Part of a small language model's weights.
Architecture: RMSNorm before each block, rotary positions, no biases in attention or MLP, normalized queries and keys, capped logits.
MLP neurons of a small language model. Each row is named by its layer, matrix (gate and up: input weights) and neuron, and shows model dimensions 160-223. Each number is 50 + 10 x the weight over its row's rms, rounded and kept within 0 to 99. A neuron's up and down rows have the sign that makes its largest values positive.
After each neuron's rows, "fires in" lists the words (lower case) most often at its 100 highest values on Wikipedia text that the model never trained on. A number after a token or word is its count.

L6.gate208:57 63 54 75 47 47 45 54 48 31 46 64 51 49 31 44 66 51 30 43 55 47 57 56 31 42 47 49 38 52 70 56 49 48 47 70 61 64 48 32 34 52 29 43 63 59 40 43 57 31 47 35 44 41 58 61 67 50 48 51 55 46 54 61
L6.up208:56 53 31 53 57 53 62 40 62 60 62 46 61 54 48 51 39 46 63 34 33 46 52 56 60 37 50 55 44 79 48 52 41 54 52 46 54 52 57 49 51 59 55 55 44 49 47 33 33 49 58 32 66 66 51 56 48 38 52 41 47 33 33 34
fires in: "the" 17, "became" 16, "as" 14, "was" 9, "is" 7

L5.gate300:48 49 54 47 45 66 56 50 55 34 52 65 68 67 44 59 57 55 66 52 30 41 39 60 52 51 45 51 45 36 35 57 52 43 38 44 54 44 54 70 57 49 59 70 56 34 37 48 64 53 30 63 50 33 31 47 48 45 49 41 63 56 54 64
L5.up300:44 65 39 53 42 43 52 51 73 57 56 46 71 37 64 48 74 53 44 62 33 55 46 44 34 47 44 39 54 49 51 58 73 62 63 45 70 59 42 55 60 45 53 43 62 43 40 47 43 59 49 46 39 65 64 40 49 69 57 49 36 89 54 50
fires in: "not" 40, "t" 10, "originally" 6, "never" 6, "initially" 4, "also" 4

L2.gate379:60 59 54 67 53 51 52 50 48 36 51 50 62 57 40 68 42 65 53 33 56 60 47 42 36 64 50 38 45 44 44 52 46 54 56 41 58 51 36 40 44 50 36 24 23 47 28 39 49 50 35 52 47 50 71 56 59 60 28 40 59 58 35 48
L2.up379:48 71 52 27 62 33 56 31 52 54 57 32 52 57 47 54 42 34 52 59 38 38 39 62 39 51 41 36 72 51 37 59 50 61 34 41 43 44 55 55 47 34 49 44 55 66 41 55 50 40 42 55 36 75 50 47 57 57 47 53 38 49 31 54
fires in: "label" 24, "labour" 17, "lieutenant" 6, "combat" 4

L4.gate663:74 48 50 58 38 61 59 65 70 47 35 43 58 52 67 52 55 49 40 60 43 43 43 37 69 57 36 38 60 40 33 38 50 52 68 32 55 49 44 56 46 57 55 33 48 54 48 46 59 65 62 50 57 40 37 48 35 34 36 60 63 47 64 60
L4.up663:42 47 51 62 49 69 69 46 45 28 46 53 44 33 51 67 34 64 57 43 30 58 47 22 64 59 38 58 67 35 36 38 45 39 58 44 53 67 44 54 55 62 52 32 55 51 49 46 37 21 56 49 43 54 45 52 38 40 66 60 50 35 62 55
fires in: "of" 53, "railway" 6, "lanka" 4

L5.gate187:57 41 51 34 44 64 47 44 60 66 52 52 68 46 57 62 52 55 48 43 59 55 51 52 52 50 36 40 58 37 55 42 17 30 46 55 67 46 48 51 48 43 46 36 53 42 59 42 52 59 44 49 50 52 41 58 64 36 27 43 59 45 45 35
L5.up187:48 41 45 75 41 66 64 45 25 47 50 54 60 33 67 46 64 29 67 56 40 48 57 49 35 54 63 35 47 59 55 57 47 62 49 59 55 59 66 30 55 61 60 73 45 72 44 47 52 54 62 46 64 55 49 43 33 50 43 51 45 57 52 62
fires in: "which" 38, "that" 36, "branch" 6, "also" 4

L3.gate37:50 66 57 51 45 39 52 40 68 35 43 44 58 61 43 53 40 41 50 47 33 53 54 27 41 48 40 43 39 46 48 71 46 57 53 40 52 45 42 59 58 50 47 36 41 53 40 47 61 39 41 49 33 45 50 59 36 34 61 43 78 47 56 36
L3.up37:48 61 57 43 71 66 35 40 60 51 43 45 55 47 66 64 46 32 42 52 42 56 42 44 49 63 57 37 62 33 34 51 46 53 41 40 55 39 61 40 50 43 46 47 43 50 41 44 65 32 47 61 59 44 54 49 41 31 41 62 44 52 40 40
fires in: "railroad" 34, "railway" 24, "oil" 5, "rail" 4, "sailplane" 4, "trail" 4

L2.gate966:41 50 39 51 34 46 44 48 62 64 65 48 64 35 54 53 60 47 44 48 37 45 60 50 40 45 38 60 49 44 58 50 55 48 53 46 64 59 52 54 68 59 63 53 52 70 46 28 43 60 46 52 45 34 45 59 60 64 42 43 73 32 68 64
L2.up966:56 48 42 53 46 62 50 59 55 40 40 56 48 40 57 59 45 41 34 74 43 47 63 30 57 53 67 73 57 46 44 53 40 62 37 45 45 31 50 54 52 51 66 82 45 55 44 64 51 51 50 46 40 56 49 66 55 42 33 60 61 47 40 63
fires in: "would" 32, "will" 8, "may" 8, "does" 8, "must" 5, "could" 5

L6.gate74:66 60 41 53 29 50 55 61 54 54 53 32 60 40 44 49 51 54 57 50 39 49 56 37 30 56 47 44 51 60 57 51 46 63 48 54 52 49 38 66 40 57 41 62 39 58 46 51 49 39 59 67 54 47 59 64 57 43 51 48 41 51 44 48
L6.up74:57 42 73 45 52 73 53 46 59 45 61 53 57 54 55 55 62 33 52 51 30 49 57 61 44 58 64 60 51 60 55 61 27 41 44 62 53 41 43 64 47 41 54 53 52 54 36 56 54 57 60 53 44 35 59 31 63 52 39 51 64 47 45 42
fires in: "that" 33, "which" 16, "still" 8, "who" 6, "already" 4, "also" 4

L4.gate481:61 57 52 47 62 28 45 42 54 42 37 48 44 61 56 58 62 60 50 40 36 46 51 34 48 56 64 45 54 54 57 42 41 51 36 61 45 41 37 60 57 55 52 60 69 64 60 51 53 63 52 44 75 38 55 52 41 57 48 55 71 48 45 62
L4.up481:44 51 41 47 44 52 59 56 60 52 39 46 40 39 50 55 53 65 36 56 43 35 64 43 67 46 54 67 53 58 47 51 41 49 33 58 54 42 60 44 65 49 49 62 60 56 49 45 56 71 60 45 52 41 57 43 51 55 55 46 51 46 43 56
fires in: "as" 13, "renamed" 10, "nickname" 8, "to" 7, "title" 7, "nicknamed" 6

L9.gate675:49 46 40 78 43 57 48 55 33 55 53 41 63 50 61 58 68 40 47 58 58 55 43 66 29 33 56 44 32 58 53 50 62 69 38 39 48 53 45 41 56 51 48 52 42 45 50 58 57 48 42 55 53 51 49 61 30 43 50 60 73 46 33 51
L9.up675:56 61 58 48 45 55 38 40 65 30 64 50 66 59 37 43 42 63 45 43 35 48 35 47 43 34 45 56 65 41 41 33 54 51 49 15 51 57 49 50 46 57 41 53 50 51 37 35 56 52 56 72 47 52 66 56 60 47 51 45 38 48 56 43
fires in: "to" 58, "together" 4

L4.gate806:69 35 46 42 62 47 54 48 39 25 55 35 64 44 44 41 57 47 38 58 58 25 56 41 36 56 57 49 62 49 66 47 58 47 57 49 47 63 48 42 43 38 48 36 61 43 47 61 70 47 51 56 42 58 41 61 43 64 36 56 60 36 52 46
L4.up806:42 45 39 54 52 48 55 52 38 49 53 50 50 52 37 57 39 54 53 34 37 47 68 41 48 39 39 47 31 32 69 53 39 57 50 64 51 64 35 61 60 58 50 54 57 60 32 51 44 51 42 58 40 27 38 47 54 52 53 58 35 44 46 66
fires in: "of" 32, "to" 19, "in" 10, "from" 5, "on" 5, "replacing" 4

L3.gate283:64 56 44 42 71 37 42 29 59 47 41 56 43 69 46 53 39 42 40 45 51 42 44 50 60 52 55 41 51 51 49 34 41 43 39 38 56 55 40 50 43 48 28 52 65 46 43 40 42 53 51 64 66 64 41 41 50 46 50 46 57 69 39 45
L3.up283:39 29 41 66 56 29 52 50 53 47 50 58 49 56 63 51 45 44 64 49 59 38 51 45 76 59 39 60 35 59 48 32 42 45 35 39 46 61 56 57 56 55 48 50 54 48 70 54 39 42 57 58 49 57 48 32 54 73 41 56 56 45 32 57
fires in: "many" 17, "one" 16, "several" 13, "some" 9, "other" 9, "two" 5

L6.gate245:44 49 35 49 52 54 61 52 55 33 50 58 54 84 39 53 53 42 57 42 44 61 55 52 47 50 50 36 37 51 48 41 45 56 47 71 64 44 52 53 40 49 52 40 58 59 42 42 74 58 68 42 61 41 46 65 58 59 46 56 66 40 46 50
L6.up245:44 47 54 55 36 55 43 54 54 49 61 70 26 58 64 40 27 65 60 51 66 45 53 45 30 65 53 35 38 42 47 55 47 55 48 47 42 46 55 49 34 51 63 64 62 55 69 36 58 44 40 51 59 45 48 41 76 46 39 48 62 40 36 47
fires in: "in" 37, "during" 23, "within" 12, "of" 8, "throughout" 5, "due" 4

L4.gate815:56 47 57 58 42 45 53 49 50 62 50 37 54 33 57 38 36 36 41 45 39 55 37 24 48 53 45 60 58 46 50 59 49 50 71 54 53 48 28 66 43 58 53 34 50 67 42 37 49 48 46 48 58 38 53 57 44 45 56 44 49 52 52 25
L4.up815:46 38 44 70 42 57 56 47 39 51 54 53 68 54 60 27 42 51 44 45 39 60 45 54 50 57 56 41 48 61 57 45 51 58 57 41 40 25 49 50 63 49 45 48 49 49 44 46 37 53 60 49 62 71 53 46 42 44 57 57 68 45 73 47
fires in: "of" 66, "rural" 7, "government" 4

L3.gate98:54 55 54 59 50 55 76 48 36 31 59 43 55 42 48 54 60 48 57 57 50 34 42 61 45 52 39 36 77 36 57 53 38 37 41 65 47 62 56 59 50 39 43 32 45 52 51 56 46 50 58 53 29 48 43 61 47 56 49 57 46 52 57 43
L3.up98:46 46 52 43 54 37 47 56 55 46 66 52 52 58 71 62 62 45 19 57 43 61 73 55 35 54 57 45 52 52 61 46 44 59 71 57 35 37 58 37 37 45 39 42 64 27 47 44 51 32 62 44 39 60 52 54 47 36 59 37 48 46 53 38
fires in: "american" 17, "japanese" 12, "international" 9, "european" 6, "british" 6

L3.gate435:48 52 50 50 48 57 50 47 56 53 44 36 40 65 53 43 45 47 43 48 49 51 60 60 40 40 47 60 36 43 52 64 53 55 49 59 61 50 49 41 41 66 66 60 50 55 59 49 49 55 61 48 57 49 40 70 66 44 45 55 63 37 46 83
L3.up435:36 48 43 56 27 62 51 43 54 47 59 45 33 57 62 50 63 67 45 52 43 41 54 48 40 43 51 46 42 57 35 60 42 46 29 54 45 48 60 42 53 48 32 55 53 45 38 09 45 28 54 68 48 41 30 60 61 50 48 51 35 63 48 53
fires in: "would" 28, "will" 17, "may" 9, "can" 9, "does" 8

L11.gate362:47 50 59 66 50 82 56 42 55 45 70 42 51 67 56 39 57 50 51 49 33 61 47 64 47 58 50 58 37 56 46 51 46 49 37 40 31 40 45 45 49 57 38 77 65 46 51 48 69 39 52 42 39 42 45 52 55 67 59 52 61 70 37 47
L11.up362:55 40 38 47 53 68 51 57 61 35 63 42 54 61 49 58 58 60 71 40 59 41 52 28 61 39 48 41 67 55 50 40 55 54 39 36 37 50 58 65 50 43 41 61 67 68 50 53 44 47 49 56 49 60 40 64 54 44 55 50 52 44 56 37
fires in: "to" 46, "together" 7

L11.gate390:38 57 57 33 50 41 58 68 47 34 37 60 43 52 69 43 57 54 34 24 68 46 43 44 45 51 53 31 40 40 43 63 46 40 55 44 51 39 38 52 40 62 61 57 46 38 39 59 65 56 64 57 70 51 51 54 45 50 58 39 47 57 50 55
L11.up390:35 41 41 49 55 56 49 53 49 41 49 39 53 50 70 55 48 75 40 40 54 44 35 59 53 65 59 50 50 53 57 49 32 67 43 38 59 34 31 65 47 56 51 51 59 50 64 40 31 66 53 42 36 41 68 47 65 40 47 58 47 60 44 64
fires in: "well" 23, "such" 22, "described" 12, "known" 5

L4.gate329:40 60 36 56 60 70 38 46 58 49 75 37 48 52 44 36 52 65 63 35 52 60 58 34 29 63 60 52 35 45 52 35 37 63 64 62 47 55 45 66 61 42 44 39 54 51 46 55 45 40 68 55 57 57 58 59 47 44 37 42 64 65 40 39
L4.up329:59 44 44 56 56 54 31 44 62 48 58 56 49 61 41 44 54 53 61 52 58 56 48 47 37 62 65 37 41 44 49 42 50 62 60 54 54 45 48 55 30 48 49 39 55 54 47 39 56 49 54 55 56 71 65 57 43 45 54 51 67 62 42 70
fires in: "with" 36, "to" 25, "of" 17, "in" 15

L3.gate335:32 74 44 56 47 61 44 43 71 55 45 50 48 53 48 34 54 46 44 46 29 35 58 48 37 54 39 57 59 51 54 65 42 50 59 61 60 58 46 47 46 57 53 60 54 51 37 50 52 46 55 36 56 50 55 74 58 43 57 49 57 46 57 64
L3.up335:41 67 34 52 55 55 39 50 74 55 42 47 41 41 47 31 62 52 44 43 34 29 51 46 36 61 51 57 51 49 51 57 52 51 65 54 53 59 48 46 59 53 41 65 56 38 37 46 56 58 48 34 50 50 56 71 63 41 56 46 46 43 52 61
fires in: "be" 33, "also" 19, "as" 14, "became" 8, "become" 6, "been" 4

L6.gate61:59 62 42 67 47 60 47 61 62 46 66 51 62 51 55 64 42 55 35 46 62 43 65 48 48 35 43 41 48 52 49 43 41 37 41 49 48 36 48 52 46 44 53 58 45 49 42 55 49 34 40 43 60 39 41 53 55 38 56 65 75 38 69 59
L6.up61:46 15 60 62 58 43 52 47 64 39 29 62 53 67 52 53 56 41 46 33 36 55 61 48 35 64 55 64 60 41 54 45 58 52 36 28 73 38 55 43 41 65 53 53 41 53 52 39 59 56 53 62 41 76 52 59 74 50 63 57 54 51 56 50
fires in: "not" 17, "may" 12, "to" 11, "would" 9, "can" 7, "could" 6

L4.gate796:52 42 60 57 54 69 53 31 50 56 53 39 43 43 48 68 39 57 52 50 64 41 68 45 55 63 23 45 43 62 45 39 47 45 61 61 39 49 63 51 57 48 46 66 41 46 54 49 55 52 49 49 64 53 39 63 37 61 43 61 73 34 29 53
L4.up796:43 46 54 50 32 43 51 39 44 48 42 46 55 53 55 49 58 45 37 61 53 59 42 53 54 51 53 55 38 48 61 42 58 60 53 44 39 76 45 52 47 53 25 49 42 60 54 45 50 56 41 28 45 42 55 50 30 56 54 40 73 45 58 41
fires in: "of" 25, "both" 11, "between" 7, "where" 4, "from" 4

L3.gate133:58 70 48 60 61 70 58 55 45 37 31 73 65 62 63 60 49 58 36 56 57 42 39 73 53 59 38 36 49 46 53 45 45 63 49 57 61 43 50 69 65 51 37 43 46 62 46 62 43 64 56 40 43 48 52 48 42 55 49 45 48 68 66 54
L3.up133:34 48 47 61 57 55 56 54 51 43 33 58 57 58 58 30 56 48 51 57 49 46 44 36 62 43 39 64 52 32 75 55 47 33 46 51 28 53 44 70 54 58 51 54 36 52 43 40 61 46 53 52 37 64 56 44 60 63 57 31 63 44 61 64
fires in: "another" 19, "presidential" 8, "other" 8, "whose" 7, "some" 5, "rather" 4

L2.gate902:50 60 58 44 58 33 31 52 41 53 68 55 59 83 47 56 47 41 40 33 38 48 72 55 37 52 49 56 28 53 47 48 47 42 52 59 43 61 63 64 41 45 48 61 49 54 41 39 53 41 52 40 57 33 29 44 58 58 40 48 51 45 34 34
L2.up902:50 60 48 46 39 63 60 45 44 42 46 49 49 49 63 56 72 40 41 56 53 65 56 58 45 42 59 61 46 66 51 57 54 51 58 54 56 45 57 62 50 53 50 36 62 46 51 81 47 44 59 45 55 57 55 54 59 36 47 58 38 66 53 40
fires in: "it" 37, "our" 7, "griffin" 6

L6.gate879:62 51 65 65 47 64 55 45 40 64 57 38 68 64 44 40 56 56 56 40 34 58 59 44 60 55 62 47 47 57 74 39 52 39 62 54 55 59 49 29 65 45 57 31 53 41 51 37 52 63 65 45 42 36 53 65 45 50 45 55 65 40 35 50
L6.up879:41 49 62 64 65 54 55 55 49 64 63 40 51 43 41 48 65 48 50 59 44 48 59 36 41 53 61 46 42 55 52 56 57 66 55 42 59 50 40 48 44 54 44 40 47 46 48 36 46 59 45 65 38 54 41 37 49 38 57 58 78 37 33 69
fires in: "after" 31, "when" 18, "while" 11, "to" 9, "from" 8, "if" 6

L3.gate688:56 52 66 46 59 38 70 65 41 34 52 50 63 44 42 41 58 56 37 53 55 35 45 54 52 57 45 47 59 47 54 37 53 51 31 42 36 58 44 50 42 45 51 58 59 59 38 31 42 56 49 53 56 49 53 66 47 53 49 47 54 62 47 45
L3.up688:52 60 56 54 68 34 59 56 57 47 34 59 55 42 61 56 52 50 38 61 46 59 64 35 44 47 59 55 50 53 53 41 69 27 45 45 30 50 48 38 45 42 54 50 53 53 44 42 50 47 44 35 54 35 47 60 34 35 47 40 60 34 50 65
fires in: "american" 24, "united" 18, "national" 16, "global" 5, "state" 5

L9.gate183:47 53 52 55 19 61 53 60 24 48 56 56 50 64 56 40 47 44 40 54 59 47 76 58 54 53 61 41 64 59 60 52 57 56 42 59 50 35 30 47 45 45 45 50 45 59 53 61 80 56 51 61 77 47 50 64 61 54 44 43 41 42 53 53
L9.up183:50 47 42 49 52 47 51 40 53 22 52 47 52 48 59 56 35 70 44 67 42 54 30 48 43 55 47 57 58 52 65 43 47 40 62 58 55 58 49 40 53 36 49 54 44 43 57 63 40 55 48 55 61 60 44 50 57 35 55 49 60 55 48 29
fires in: "in" 29, "during" 16, "after" 12, "cooper" 5

L2.gate190:68 62 62 32 48 54 33 53 42 41 54 53 39 56 54 41 54 75 57 30 41 45 61 68 42 31 51 39 62 64 86 40 38 39 49 62 52 51 43 44 63 53 57 45 41 46 34 42 60 54 60 45 52 45 52 61 48 40 55 50 48 27 74 65
L2.up190:37 69 42 37 40 52 39 62 52 42 36 83 37 40 52 45 49 43 53 53 27 28 53 64 68 35 50 52 45 43 49 57 32 71 43 54 51 42 55 46 27 65 41 55 53 53 38 33 46 59 39 46 43 46 41 52 39 49 65 70 46 52 38 32
fires in: "attended" 23, "institute" 17, "college" 8, "chief" 8, "academy" 6, "practice" 5

L4.gate876:47 50 70 29 55 54 59 41 57 50 59 66 58 60 58 35 61 44 51 47 46 42 51 57 46 43 57 65 41 52 51 53 34 40 45 50 38 58 72 54 58 44 69 59 43 52 36 64 48 41 39 63 51 53 43 46 58 33 44 44 31 57 70 53
L4.up876:55 41 49 52 45 59 42 68 41 39 56 51 65 38 55 48 57 63 43 48 41 46 54 64 20 59 64 49 52 41 44 50 39 38 64 71 52 57 54 60 50 47 49 42 56 62 34 49 50 49 59 66 55 61 48 42 42 54 60 35 49 43 47 37
fires in: "guitar" 25, "vocals" 12, "guitarist" 8, "critical" 6, "guitars" 5

L3.gate563:48 56 69 63 57 78 52 50 55 47 48 43 44 42 63 37 51 58 41 48 32 55 62 55 50 54 43 60 46 38 56 48 51 45 54 50 54 32 38 54 56 58 37 41 41 66 58 49 58 51 69 59 45 62 38 66 71 57 42 47 72 46 54 60
L3.up563:43 49 47 39 47 46 54 54 52 41 46 47 49 45 55 60 56 64 58 53 41 41 43 61 47 37 53 43 45 49 55 66 43 31 34 45 37 59 62 52 32 48 67 45 52 48 31 39 54 61 46 47 45 43 51 65 49 57 59 62 40 59 42 50
fires in: "can" 23, "would" 23, "will" 15, "may" 10, "candidate" 4

L5.gate88:65 48 46 57 27 64 63 69 54 48 60 49 49 54 49 65 64 33 51 42 31 65 73 27 22 38 56 71 49 55 53 43 60 34 61 48 51 48 56 49 50 69 49 62 70 50 26 47 55 34 41 61 65 48 60 63 47 61 47 54 56 49 53 52
L5.up88:57 38 40 75 54 60 42 45 58 39 45 44 58 39 43 58 32 65 51 55 46 39 53 56 53 45 34 67 56 49 43 46 30 43 49 41 75 42 46 60 48 43 52 28 37 68 53 43 54 48 38 63 66 46 42 41 50 59 66 60 49 48 70 53
fires in: "would" 38, "to" 11, "should" 10, "could" 7, "not" 7, "will" 7

L3.gate77:55 47 44 48 60 60 43 45 61 50 56 52 37 53 59 60 32 45 43 42 54 50 50 35 36 39 50 44 45 47 47 38 68 56 48 30 41 63 25 54 43 67 70 57 45 58 54 41 64 60 54 54 54 69 46 56 34 50 47 35 45 55 44 36
L3.up77:48 35 50 27 50 50 38 38 47 45 16 50 47 43 52 55 44 46 34 50 48 50 45 28 42 73 69 56 32 53 39 46 51 45 60 63 43 52 44 48 50 58 09 64 43 62 58 49 39 57 46 52 59 42 58 49 51 51 61 60 42 47 44 48
fires in: "people" 14, "years" 12, "males" 9, "age" 9, "computer" 8, "females" 7

L9.gate905:55 64 44 52 31 48 47 52 38 54 65 26 33 63 37 41 53 57 52 64 70 36 62 42 55 51 48 41 51 47 49 52 48 55 53 59 69 54 49 53 45 37 45 46 36 42 57 44 58 50 58 51 60 68 50 58 48 36 47 40 25 47 34 53
L9.up905:42 66 50 62 45 52 50 60 49 49 45 47 37 42 50 41 63 59 35 64 48 59 52 20 49 47 37 56 58 48 62 44 38 49 51 38 54 40 39 43 42 43 67 65 54 59 44 48 54 33 47 67 56 44 45 50 71 41 50 46 50 53 33 54
fires in: "and" 55

L6.gate662:30 75 57 51 46 59 43 48 41 70 41 57 66 59 42 48 55 46 41 57 37 53 64 42 54 53 52 55 45 68 48 55 34 41 44 50 49 61 60 69 59 52 79 62 55 56 49 37 55 44 46 51 60 38 47 43 41 38 53 65 47 53 60 48
L6.up662:46 37 56 29 51 74 32 50 65 67 48 45 36 61 60 49 53 50 40 59 37 48 62 55 56 45 67 41 62 42 40 53 53 49 51 69 59 53 55 47 61 70 43 52 49 47 35 47 59 60 56 53 50 38 50 57 80 68 76 37 37 54 43 49
fires in: "not" 21, "also" 14, "s" 9, "always" 4, "often" 4, "considered" 4

L6.gate154:48 52 52 42 50 36 62 53 66 41 49 55 52 51 57 51 69 40 41 52 55 57 51 43 29 57 52 36 52 59 62 33 58 42 54 45 45 51 37 39 50 36 72 44 33 68 50 36 59 43 57 51 62 47 55 62 55 53 66 44 63 54 40 47
L6.up154:59 45 68 52 61 69 51 60 47 40 61 53 56 47 72 58 49 25 31 56 45 44 74 45 49 56 42 46 63 31 62 60 36 41 55 53 51 27 37 64 57 34 59 59 39 37 35 52 55 68 41 50 38 55 47 53 49 37 43 47 47 38 66 38
fires in: "which" 38, "that" 32, "who" 15, "what" 9

L6.gate256:54 52 52 57 51 68 55 56 53 45 62 41 61 53 53 52 52 57 71 53 63 30 51 49 45 41 47 49 65 63 62 58 35 57 45 56 35 50 52 68 54 40 37 46 49 46 56 39 42 47 38 52 36 59 31 59 41 43 43 75 54 63 61 31
L6.up256:49 35 18 72 54 54 65 66 63 55 35 62 65 57 43 54 71 56 47 55 45 49 50 55 50 52 31 44 52 46 55 57 50 58 44 51 40 63 75 67 37 44 37 57 52 54 41 76 63 51 63 46 50 48 47 38 39 51 44 40 51 47 60 42
fires in: "this" 31, "these" 8, "scientist" 6, "entertainment" 6, "similar" 4

L6.gate540:50 52 62 54 49 47 41 37 45 48 54 49 49 39 43 60 59 46 58 30 48 31 51 41 77 39 50 52 66 54 48 30 44 44 55 42 58 40 53 37 49 45 63 48 43 51 51 49 36 59 34 52 60 45 61 40 49 44 25 47 45 43 36 37
L6.up540:34 38 54 56 55 69 51 45 43 54 63 29 43 68 53 39 61 49 46 59 45 31 56 46 51 56 36 46 72 35 43 50 30 28 65 40 36 41 38 42 48 45 48 35 42 41 53 38 50 40 38 45 38 49 46 61 57 37 65 59 59 48 49 64
fires in: "and" 59, "biography" 5

L11.gate579:62 61 57 42 47 58 49 69 43 61 46 60 50 54 36 69 73 46 33 40 40 51 56 49 39 44 50 40 41 57 48 38 63 67 52 52 69 54 54 54 62 66 40 60 55 42 43 42 56 39 27 79 51 60 38 62 22 60 40 61 49 41 43 47
L11.up579:46 43 46 52 61 62 58 51 54 54 69 56 54 44 37 53 34 55 43 26 49 57 38 37 41 56 52 66 53 58 73 35 65 63 53 48 44 57 49 44 61 50 44 50 49 31 40 30 49 32 60 43 42 54 46 47 47 77 50 39 69 45 56 45
fires in: "to" 25, "of" 23, "from" 12, "into" 6

L5.gate234:51 43 43 51 61 58 52 50 71 52 43 45 34 41 55 48 44 50 51 55 41 49 62 39 50 57 32 51 55 45 61 21 57 48 42 36 43 50 50 52 57 59 51 50 71 40 56 38 48 56 45 49 53 63 47 53 44 35 43 66 67 68 50 45
L5.up234:50 49 61 53 57 49 65 55 52 56 59 39 55 27 56 49 44 42 33 43 42 55 51 59 67 58 51 50 47 32 45 47 48 39 45 54 48 60 36 55 60 56 28 50 52 39 65 49 42 75 66 51 40 51 49 53 44 69 44 60 52 58 60 43
fires in: "of" 22, "since" 10, "to" 9, "while" 6, "because" 4, "daughter" 4

L3.gate527:62 56 44 38 51 61 55 46 59 46 57 39 34 71 72 67 43 36 52 41 46 51 52 41 46 58 50 39 46 33 54 47 40 67 67 62 55 61 44 45 59 38 56 55 59 61 42 57 51 27 61 39 33 46 34 71 55 57 47 47 55 49 36 46
L3.up527:71 52 46 25 36 62 46 42 54 59 56 45 55 64 71 66 25 46 32 47 48 55 48 42 49 45 35 40 50 44 44 40 43 63 55 52 58 48 55 56 55 50 70 53 50 43 41 48 48 48 72 48 35 49 45 59 47 38 55 48 45 40 35 42
fires in: "two" 29, "football" 14, "one" 12, "three" 8, "footballer" 5, "long" 4

L11.gate333:59 64 39 52 51 50 50 36 57 43 37 49 50 66 42 54 60 75 47 58 53 42 63 54 46 55 54 67 53 47 52 32 57 46 54 57 55 47 39 52 64 44 46 62 56 50 44 54 56 57 40 64 43 43 46 66 47 48 53 65 37 56 55 50
L11.up333:43 45 33 56 42 56 65 57 60 54 60 38 56 56 57 52 56 49 49 37 27 45 35 59 56 50 37 57 58 50 41 48 32 66 46 60 54 58 40 47 49 56 56 34 52 56 50 41 62 51 41 48 42 53 49 51 66 46 73 51 38 49 48 55
fires in: "to" 55, "not" 11, "t" 6

L6.gate616:68 52 57 33 47 63 46 39 54 43 43 50 54 66 50 32 64 54 50 44 56 60 57 38 53 56 56 43 38 37 40 52 71 59 58 75 40 48 41 56 36 43 55 57 72 43 39 52 56 65 55 39 61 43 51 72 52 52 42 52 56 35 44 52
L6.up616:49 40 47 48 56 48 57 59 59 46 30 48 35 50 50 49 65 70 40 52 38 53 54 62 43 41 57 55 30 52 40 41 32 65 47 47 27 59 35 40 50 46 72 26 48 51 60 28 55 71 34 61 54 46 55 40 61 39 57 48 50 63 38 51
fires in: "name" 23, "as" 12, "meaning" 7, "word" 6, "called" 5, "nickname" 4

L3.gate63:51 57 59 60 53 58 50 26 61 45 66 41 59 44 31 36 60 53 43 49 39 41 52 45 40 56 44 45 48 47 53 49 38 54 50 54 51 54 64 58 65 42 69 56 65 64 57 58 52 73 43 51 55 53 38 49 64 50 53 54 52 48 48 39
L3.up63:51 35 60 57 64 48 54 50 32 37 41 65 43 36 37 46 48 64 52 62 35 37 38 52 65 37 61 40 43 47 58 45 54 65 37 69 51 40 38 57 51 56 56 37 37 51 51 38 50 45 49 43 43 50 48 46 33 58 46 29 38 52 33 66
fires in: "to" 27, "replaced" 9, "replacing" 8, "while" 6, "also" 5, "although" 4

L4.gate568:66 58 43 52 56 62 33 41 56 70 57 55 45 63 55 47 61 67 37 36 46 48 57 60 44 51 41 45 64 41 49 23 52 51 46 50 51 50 46 53 45 51 37 48 48 41 30 39 83 73 45 67 56 36 48 64 53 38 45 46 58 56 40 42
L4.up568:70 49 47 56 41 48 50 35 57 55 52 41 39 58 62 57 65 50 68 40 38 46 51 33 39 47 50 42 60 66 38 45 40 51 44 69 54 48 62 50 40 61 26 57 41 53 45 59 44 54 36 58 45 36 57 65 41 48 36 57 50 39 44 63
fires in: "which" 25, "also" 8, "begins" 6, "while" 6, "to" 5

L4.gate225:71 52 57 53 48 47 54 54 46 57 48 38 45 40 50 48 66 35 44 46 42 57 67 41 35 55 39 59 34 59 65 40 50 61 45 60 40 65 38 42 49 81 47 49 47 52 69 69 64 48 62 61 42 58 53 48 56 37 42 58 55 48 66 60
L4.up225:55 43 53 49 40 58 53 49 55 60 60 43 49 47 50 43 46 42 36 49 45 55 50 60 56 51 41 57 46 56 51 57 29 45 33 59 61 41 46 68 57 49 67 46 42 49 51 36 58 57 47 56 50 46 47 63 51 47 56 41 55 65 41 44
fires in: "that" 60, "which" 13, "halberstadt" 6